Part of a small language model's weights: 16 layers, 8 heads of 64.
MLP neurons of a small language model. Each row is named by its layer, matrix (gate and up: input weights) and neuron, and shows model dimensions 170-340. Each number is 128 + 24 x the weight over its row's rms, rounded and kept within 0 to 255. Numbers have three digits each. A neuron's up and down rows have the sign that makes its largest values positive.
A block is one neuron, or neurons of one layer that tend to fire together. After each block is what it responds to, as a language model described it from the Wikipedia text at the highest values.

L2.gate85:138100141128119124091168153119136150144123124112129124100119116109150158155115121144090104124088133123130152170099115187118149145123147134120112128171164129132115116110042075077112146105153119112133125120127104177130141137105133126143147118102129106122106149163138175108126106161082098149138109095134133123080129137143153152130093127125129116094085120117148138120114158137120120110139131116112137133153084166116163095106131131116137109140104129142163109129139146160119129142098147109106148124124151167150099105132
L2.up85:111117153116159094165119121137132104148170073194130139104145086168127134159142142144103116148103185115104132176095159156135155130103106149104156125116155093096080121126101104074140098128135153090104128126145083164191098149089121133137125139109131108152087162155102143133122068108146106124114139110126135103112120128128144150119175094124109136149131182135112111131105129115132140156141102088154133131135135117102118126133146140164129121123153124141124136149139138143115128162134114101101141146112140123125144064132
L2.gate824:129111122155137128137100124151144131098118105121164121129105132144141102159094130129127106081175140114109151168113121120124097133175169110133155119120153129102152127115120133145137083129136142149146148190095128108114092116172125142113126160156159136110126170084131126115170146187131132131111097085117166102135121117097140145146114139137120074095137143119128122134140157085117133133160122126155114158153150137100102150109134098137106120142150131128136151125100128152145138134108187127051113121155147146143113128107
L2.up824:141114125157085110131110089113092093076085113118140179132115162113184117121136130107146123099153156148146190126121129171157116124162107113129115126099076143128105131101143096078136108116144166149095142115116155122122132130183147159156106121154173138143084114100149130116143128167178136126127138142150123132171118100134118136111144106111082091146119136097150124159119145148157121138080129107119163142139138143137101162135122083119124112114152142097149125117146138188154120103127141090106166121144080136173109151129
L2.gate1033:132076116138164139142163108146119105145144178147121135121125148125087168156150117139125139142131131111099171146150158143168129150136164154139115139097120149106117068125133113134114145131143165131106156135168123113136118130161098145123078153139174112087117144123171122104138151126108159107105113118091104151133179148118141131136136138125180120134148091121107106091101112135129174152137124135129112169111095133108130089117092103151140122125152108118161143104118105181102111120126144100107130137163136146104107124129
L2.up1033:112122138127124102148155131154144094164172146110145128122129105137081153133127142141133070163148145108117186128108151198134156124155160159124114132124117189143109072139126106126092151137158148138141129133106137163134142130157110133133059160131156101076100130117160129094116132121116137092126114120120102111109156166123145155156126119121212129131155103129126129151117081149130168145124123143107162124097099125119120108123102072122128110170104116127133141137135144133100104110146112109132110091141123156089143131103
L2.gate1379:116116144157148086151135129111129107127142121117110146145119163092165143134115144108151111131102116170118113107127109195149163126170146143107143107144141078158065100128123113093156157109131116096157134116126174126123120148107097106106108118150166089136049128143110099149088099146128119147142130106126147106120117104129120114106142147111137111150181129161123140119149171118145143100189125096085124148111132105096161135129103134100136115105122125125127129120092124106168107121120090078112183161112125130115104148160
L2.up1379:077133146147125103147153140101125143152136135125128183162155146092134112099150137154147104146110122182093105108130146186111089095149143159105133127095141128176129131106101104105159140084148119143133148105139176147135091122115132114144098138116147104116088138103138137122091104125096125194117118122125139126121119147120139110139088112101125127133147103152115147126180113124169122125142124156103081153117103091088109112110122127130131123134173160094162097115124141144167124137164100109116194126115119146156126099139
L2.gate1438:126163095172103151117143111146130133122156140127156141099128098139134150060145130161128104124154130137127107132146159136120133147162109122154101110115094150149108071174148096105101120150138103127094108105154130133137091155128177120156160143129118105133127146137150138134102114121141133124119123143136097114133158139142152146115158078139128169133161163085099094138131110115167134121158130118176129145120127122116170152126109112093131163165141085144108177095145130115130146110105117132156085146117146115144115156094
L2.up1438:115120096117100158126156103152150121129131130069151129121146130160129157112147125163125131158170122159126128116088132129121137159140147097114103137097101125126121112135145097104098119100164103119123122170159112122125119135138144124117110133122132102089096164167126134147118158131129121154153076131132131115156109102114108135161156066147100119116139155127118075152106108126109146130140149085149150161136134146111152171120119149118151144162151152141163144096153150105120114121145110136146055149104152095145134166083
L2.gate1558:128135155156165106091108137098085146096121099120130079143064095123131122125148120128111128142130142160078163117190120142142174175141151110127147117130118094121123132096104103077124146123160117135097136145136123141113153149136124132128156171138114165160097131111120129131113143122076137144101153104124111109110106093112113122191152143140181128111117167148127120120117108142133121151172143151156112117153100122154148157131147132126114147120067133133105179151114148154133120128114133131105097165178098128122104131141
L2.up1558:156086102077132125146167121136109166154119124096140120126123193136094144141141160150150156111138146135178179208154115115130138116162135102117138134075110128152128161151133160151164139123109101110128149098103112142163141130064128131154125100128136101094165137084141101153165116136149136155161121154122159100133173132178142119085104081141117102092152165134158131163133147093160141133134068136107160142138142136147105187122101098155113144144122102149137108091135145177136180100119108096133115121115140108122133132142
L2.gate1578:153114129129117094125107100161129125088096109154145076135133127119168167119155089121171159125124151168131130128130127119116136102118126133154147141134121108137158124170133117174155121121143144104149150078064166155161152123140183110089154128178136141097107171084151110137120092172072127155170154134129123134106132163065167115143160175124095154144143110140096130163136131120122109133129124111103131154139154125136097134144147118140123141103077129129147124113128139125122076142118150112162095163145134143129108169114
L2.up1578:148112142163176122118112103107107157124140125102126148165133188095175145103064114141126129104113141116110130123128122156164159106156096151098148110135111109147123148110112106119112073204143130099096098125162163087102118081103127138144139153132130106156144119138172121152172116128145129165126124130124134088147120128112125146164164137115102103131155115116105107132115143176127113119125140146153147112089141087093139145132125132106119097123103151087163132145126142166142096100145133110130125108161152088121124129124
L2.gate1686:171115122170114149134137128130100155136115104160115136143126111182127113135171092100146164127121176122124130120144134150156109122096116128098099141148176118133126135153111082115093114129103131148072150151152077129124080116129158161138153111133139130153109135092138120128134147142097123100146098175083100135094109116125099144127128119131170116109155122107126123148106127104156129102105109153108167139094134109117120159110119145103135153114098109125133136113114128145117165129074146140178186151106155161124113139143
L2.up1686:097132120120096125157103120151127149160131127164104105132129115131107150155134133122107188134117178144129113140095142151104136134136142135125099092139160132153107074111110115066125128108146143099117119169146171095134153097118141118106136115149130084112146168116118175103103164118108157131135139145136140131079087157152116135121145115090167126159157120084129133110177188110153102131128152182091108175108118127164147103055097129108171133167144137143132119117118109149093129158091122094185132109162105149115124152158
Responds to: Country or nationality words used as modifiers before an organization, office or group, especially U.S. in U.S. Air Force, U.S. troops, and British government.

L11.gate105:149146129075154117139153104130120118128123141097105096169105116127178133136100153130109124037131106153101172135113110154131133129113110142087148139137140149165107115126114181135124144191152139150154137093140134180119116108156135155083125148105134123150138119159126146123129111151071135111108112100099078117084133123151146115128084109107134121085148148142159121147160170163079115154118137116127140112141128119094103080144111125123140118138157100158142078081117124176166113144152137089169110150120096106130120129167
L11.up105:093123145140202132132133091133132092143123128105113165098134124106112146140149124168153122121125145130119131133103119125169102122128098060124136107104086122117078102103122114115118103171133160148134082074143156139111107125165142166142085084119162126130129124169132193150105116091129105132121075119135136120117141109133096102146097123114131133102131119129126165133102129164108080172122120124163127118122150123126145126110144149108121131144143149117109159135129150152096119172131083134126147105131128150148144103122
L11.gate233:135111127123165132092110083135107136106175094092100081178131120100111148127142147078149110138078141139114119102167170171175150145164077141102153114148125162148088122137136127091149156102152178141093155131123164142143148092117148148116095131099123099131147148129150125151143119129121121139148145116122119131131182115131083151102158115097115139118109143101134141121127137116170183138156125152171113070139157101143083136136097152126130083124128171137175137172139130123168112126116114111125143125164139100109129086140
L11.up233:110136137145117146119136129120083143154142104091132142134090116125133188150105141124133069095126101089147120107155132173155142124115138131103123067079174122171122186100114199088119170096156167070153129133115149142152156090136131141112128104144068136138157127144165142134092136149141124146115132137110119155135154141118115145138126206133159126113111122131106170154133141102156132102127098170120162128119079137120121128108088130135145081144090139167121142152097120091146125169102094141127151135097107130118092131149
L11.gate1083:104122154114140144125151122111180112124137174128098069061112112166130142111108109139158134165144120126093113147064141139126113120156127107161147127108124109094123162173113143094115110161124120141115107151112162113112154119162139127117156127171118132102113141065097150128106067156131148122121127114144112183100156086121098149120156138131067117124131101094117153128132115102158160092115112102122141158106115135115079116121128132107129129146130123137144163146152124105118139114116120141111183122175114112113163171136
L11.up1083:116083137108115143122170140126103103146120127090139132113122140155106089108136162147140121107102143145103143114080104126118155146128123087125121126137139129105118112186159107115132130116152106114118170147133120142110155123132130146127094123124099117132095175116139090124110142168090105108101162172134158123143117129113125127142138082104122118106157136108125146151145120138118135071103136124129100101130085103115112156109125164161095104139113153152148136156124146101085106103214112124113132118154147099132113151098
L11.gate1577:134118151101145154143090110134129150122139106118090127094126103121118103122115170132101116137135121138097112108185149120136129149117110125104129121163145120108117108108136143158140162142101117086148129125131114160119180110127124147113133128150164126113176128138143095168100179158101132149067070085151131150148068153069125174167119143111177148131152104125100135106132114144132146119114130132107085110154150159116131128121114129134154114118170167142151129113086124118177142135135114138126124148116139110142154130179
L11.up1577:139141129128129127107125151153117155085110135116129145101146115149093126158115123127107135135131105114119113152094153171134108131134129150162147105152126168178141053093147104100132154134159105124151160140141114102144075146122126171135114122177148123113079104116128130161124133093163152091115074131122102111166121101119088139137142151127146124106116134115142138101132169125139127132140142130123078145141108152130119127085095137120081087145155100136115095141131132140154125112127111110170092116125167161137074170143
L11.gate1792:127123182143125138194128138094135139146123108113131156141133137137104112109136154138146086137156158105135109088142134126157133156150080125152095128117116129147159121129067175105126111127118130145158147127175161112098145084143121131093129132152129142135104077142106139185121141148092095154162139124139157097115134175093142143116096140133132185174148118148119097119104145151142143158082175089127133149130169138154137136165077142117092125188096182119121116174125148166102161173136109137124096157110153108168087127131
L11.up1792:080109151134087136150114113160159118133136115128115148082156118101161095105125125105149102092121128098093126162154157174127167095100168155154142129144101172113118084160098128104132105111134157116119145112151096139108111110170158142118117122137154136173149125135132134133132160103132095143166168097121125121145125126139100077110133120138154139148121078132173150117169168121144154133121146148110153108118128167112141134150116163131139092098129173114156125139130110101156115116086127145140137143079115103114129100149
L11.gate1822:129128105159117132089165086147156091110143112117116107148093129145142085138102080132085128146135140154148091147146129172143082107163125112138104180084110146099141124096136141110089125106121119118130100110165101107091161144178149127086123163145151148109145122121111173117158104146176135165097191119136117136123180119145104070136127137101144144135129158132123126145174124151152127110126139109146114103171139145134122142089089116119151139141116140155155104114139103172115124157128108133186169111091147114095109140146
L11.up1822:104157130182127134166119072101099127128133104098112169161119130123098131095144134114174113120138149107111165124086107171127163130153094112146130093105120167160114114127138136135129156138117103149133088107118136163166108156134143141156145177162134077168128088113121106109157136148124133112094106085152101132141112116110155110128128134132181160114150114183082106133125124116080137116111154141145149124163184144129156127156134111123187115131123088141121114109153122114144104181147124120143139148106119095143142115119
L11.gate1919:117127127121141120103115073159106128137117130086136105118142134093166097110139139132136121149116165114145087131116142093185121104112123141128141162121088183120069140120113122108116167169140112107168157125106151124123118085175135135186107121097127121118190116118159160166097133123157131157135125102139139139135127132134112129100034118137114121092095142119133086102098106121151161116166147127126146133139136129135109081094080128107128098109093135155103162150134144097155098144128148167146123139117125054129096118165
L11.up1919:128140165114110127131105122101129140095113096138147118137103145085139119143133104164104093127140137134157087115116119114169125141128123123139128115135094156160079105120157133158130119155139133048135098112125120133138109113145138146127123104144156116104123104140161127127140120115130137131098133126147132080148126114136154138108067097173096116123134140146097134167115135129121100125151114124163106140156129150124080110139110131065158084147095110142103146094115145110139127115177122120130096118169145060068109175160
L11.gate1982:111137111128093083106128128096089131145123144129132127116108127128175095109130154179107091145123139101134088151138131124139113140114165122144119133148131088088113170106144145117146118101127146116137159108111116099115131117129140159118110146102142131138124128143111154169136127127116160143148188123133119122087136171118126118169119161146161090105149105136134136141109145149122165114147137146131128101168099102164150175112134132154115117136118134089140096098106168120120163126151138129080187041135135121158172130119
L11.up1982:140091157101154173132144145126134154159123133140121142145128168167138127122077129139117153150130131121142123165152086191158125140068151092118100139184130139161113122135124080119118126125138127161098144101143116134132131152153130124100148128125144145143126130112185159138167143134140129139144142120121159090141089110111176098124149094111175122118107092161091124131170111140139131117114158181136111115127138132110133142114099071161138118159135146141154134152131164108119145121158099133129119128107153170109138166156
Responds to: Tokens inside or right after military unit and organization names in unit histories, such as Company C, 5th Marine Division, Cramp & Sons.

L4.gate1626:144118082134117109162112155140121141105147087141145123139149144120138141139127119148090148130113102104154181144116145163138142135113091131153135128140094109137146116126123120161180094130110151097145097160125154112079157166092072132118142109082139137123150125138153117114126090161119129125105165122113111135142148106150115103167123147097115102136115102112100141134164091125179131125135113121117129113107148118150166156134133144126147064142110155134155161143108158147123092146129117142107117182171116152099146161148
L4.up1626:150127096126093091114121109152134127130118118126184145097162133174122163099100095140127096164120108101128160101121131139153125169182112145163107118104110133159118128115086164147154108111140170131146121134154102108095135183135141153148152118138129148121122106159108130124152115130156132153121144133189149131100124120134139144148103083135164109149109079128147127103150152129093140147097121109119122113183172128137145122141143134134140119168110097158132121115127128111137151111167140154106140132122110113105148107120
Responds to: The final noun of a noun phrase with a comma fused on, closing a clause mid-sentence, like public, arts, cancer; also table-cell pipes after numbers.

L11.gate50:108136142093107095123153105139121173081122133104146152110152099087112142106132137092146108165105105114092098116120127155127134197100142152125151137147108093142135106140115126090105122142129120088068108095139126117137091112143136124125128150112152126133153141155089155127097119123076149172145079159140159094058155128121135083167118141138134188115111111130138128134142138084100147170116139080114112135107135118124117126154142116155134143127149147149171157140124165139097133111145125135075119164098125146150143152100
L11.up50:116131110142127155155129089142148120139143127104152153149167159118161126106132147079120169156117104111121129160116150097130136118133135136117100131134137140130157100131103111123095125121134114168121112136139079158079135131122089160144160150141130115112152123130098139106132136135116076144134097136086149156070176134142085114126128162148114130118130111133150117126097098140107217098153107151145080085103113156105158103099173130125129104110112131096097134136109132159145171150096121115118158101125092148113100127115
L11.gate345:163127158111150123132121086112109176145060093172149154125119173136110133147127091140126109161180155149141118136130142103126132128108143136144152155143169084182103106120149166175137082108141154116105124118122110141120119127148137136110176131144126136111162123107154166120140152095095128164119125157110144168095112126163139133149138133150129143122126141135167143118150088118121123181123128116117141142179147120130114144109099168119113132111125120131122152114063149152117105138096120108107102123148146108128133116109
L11.up345:131107128173132133111111150145146112132131128123116152123146103122135141151102162168158128114100150112123189089150126140179066141144121132152139123163127114108093138114109108135176099097124139119131096121144128106113159137147139121112154118166083125126128126109145153134093141107168114101146151106138098148154127124108106137114132134163119112153156152125099087151075103125088158110106093111140089110119123169152136123161101146124165129105119095098139133149109231115145172096154119091117102140134133153074129156112
L11.gate681:153145129111139105186142137116123145126162170177108127106137145125143148127150154160137131157149119162133164122171068147130090143157152154163135096128124169139136154081124139134118110142166126078151154116096163109069107160155142126176116151134109137132129124134182148119118135131150081186154088121136114130095106151099112111089143143142116109106136131154125151123077155091110185117169105098103120099089159131136135085109138148151145136147136127139162095102166124076111187123125149113102103148146119163145143158134
L11.up681:147149124140107128132096119139145105114117153173131131093190140133177155127208106136153121147109124131121171133116153106126109116112147159148159079172112125145126119108119073123101106137170107108098130132154131121136129151104135135138107110117139130124115150115134107089111160167146083124178072148173142155147134153110124112124119100143179129145124156179123130141119115136122155141143114130085144180109155114110164105097140159125137162111128133137150069167139173153114140093117125099130133119147089115126129136130
L11.gate1065:134149135143189101112116125147155115112127157129110159135100124111151132092121172150096123100121163142126123138084152098133096133131139073123125102124134152088102131148146111144129105126097149109136158133108103151128138141187120127103121153164097089143114123119099153145130140138163134149150143173122135147163131144141102133139144121133130141125151153153090115126150105143105109138127160129121137123167147138125123163089116104174116122132076128126132105128111127121156143112150153131148115139152108137103105117109
L11.up1065:112084110133153122106139153135113137153118143129111140144136136092103119152124131159174129132109135120151105133118148153144085071112135167108124106152154149121158120164105105161154126082110131110093123123117095131117139159206132122124116129134102136122113120119087135129135112110106143164151132147164097105119092129092096126172133104127142103128140138174115122111096115120138149113115120077154106111156137119150193126151119061106129107134147139132181124124093133150178139153121125142141105120091111092113117091096
L11.gate1249:126138115091124129116114172098139097096123126074128124161125112119116102163128093110133116082114123131157146127116136116121134130133117132127128159104125127145150124155069069103127134130135119112163117181099148117151116138125119154161126155121161122157092139118109129122129162104141162153062095111152152120114133161141102098151111104148128148124129165126127102106141110141135088146127130132109158093122130145161143084130160136088104074152131126112131112129090111090134138128123100126134114122130156113132128089128
L11.up1249:121163140164100125120082138145122089095119156137128142078126135140096125134147155109144121128154124115156142133145123090114094128132093123105108154161103162122125098087118153092131092119123157127137111153128136104115084147100116173101153128127083143124133110126125153104133090114089118128117136116143092109105094113125121133135167084127063061122134089137149169095118146129121101146152117137152145149093128158100148174137143140106134125137146162097145173110173132138128099138158071136127123149125121120112109158165
L11.gate1303:146096104127103117107111118151104152117126110168115135103082112157147103141153105107070091140107116149100096146110080100131139133087123104145130111102110125123089115103142092127146166156108114144113161116109130100134129141130118159123104104078108123095076116161151137157176188123090147172132149094163106144121138075119169118157108151102123131140141130168139067127100116115097115135106175137096147168186123128184120130149130179143129153150167121097148121077094121081134170097122132146108176144123173153126102121109
L11.up1303:149107180129086147145125101119108125133100152114115108090119113152134131126144140149106113132135146148106157172088136131113156129134145117153128114124113109104133108112093122134124089135095115098103137142122118112131187118120195096129140131128139137097131133120159118110125088147144189174154191144108118109143093130112124122088137139113098130148113148153125095143075159120136116179141135069143143128181127127128118119148147131145114149144118133118159126149137164133169168121108148186145132113138119120155112126090
L11.gate1396:140146098145096106116125114133076142132130118124150128144064106162173119144157104141125131145155112142118120162128128165146137139102108130100075157158167155119109094139126085153124137105139129149160141134129110143097130142115119065111106122125088144115180118129146157119083144137073126135085123126117128152100078142095138139142065101110134155149099128132122129124124066079109108106132085101159066183169121113127132131094125149149105123139132123094121143116143180133155113102152153093101149119094146169115180145106
L11.up1396:153145097124151185149133114124165197142128146097142129167102125156132130125131125136136153146146077125114111139114153146107134139140118162100106137137147119127140128117101137149110130109138141117099130175115137104113165161104104097119095123149110136112154141099166085159142134091103145126148157129116171118080145170151106129060123118127109127135148128090123138134135122092122126132152119108114076192135115165105180147112091124091119126110109123079119178131145128096153133128129119112118121104126088097158160090132
L11.gate1719:160119146118137130151084138173172118168095125121079188160133131126165144126129096132172148098111148121136127138087135151159169160136139115136126179136125120149147115133141112127093131119128070135146145106118181126114136138153118117132126163110163128101078098149140135195111152140117138107133114163127125150112168113128117093121146116161126121116154160137152141112137158114117162084108111133103149150122107124111150153111102138145103135182144110122129093136127125116156148091091123154141153105124113162164133109131
L11.up1719:160170164162203156173105093145172149152149159138111131119106111100124087159095138149136106111152154140151104106169109118131113134127098123119155137101131150114108133126117118118150079098090115127135136101146178141127159122163113162145138128123111118118125109098096117152078123097118093170149122100124152090151105188095139126158082164118106165107130110147117141081066125104117137139130117109130124108125126130140140129120142123127140101135125136107145140110097130163139120144184129108156175174144083118135162133119
Responds to: Tokens right before a statement's main content: numbers after infobox colons, "such" before "as", and subject-ending commas like "injuries," or "miles,".

L4.gate974:131134115144117126111101103121101123152131065156126139136082091144131077135107112143149089147071131125096126133140155133155126121162073140121121108151120172171151118108101122128153121116164127092110131049170171132127126180189148128061128114163152173183129153124108125142104116144137122168130127138130132119118138120128134168149125161140144170136127082148147123139164110145126151118133102130117147114135131125108123107113120148101164111138159167117175114114153112136172137091120160128131133099144132151092164164153
L4.up974:169132080122125116148110096158110138095100126115067120143127119100083101126119125101182119110073140092107112104138155077152152120179117166109112074148128155148154159139117158095148134145126129150099161135157174164092099144112126185072145125119130116151141132127123102155133117151112080145141097116085087137103106105141124146124151130157106126133128150160114103105105099134153145103126151133110170129124132082132157130145064132134132133146138125126121108118113129107126093076119121114108116166114136136100103154166
Responds to: Verbs or particles of moving, sending or changing status in biographies and military or ship histories, usually followed by to, e.g. transferred, returned, sent off.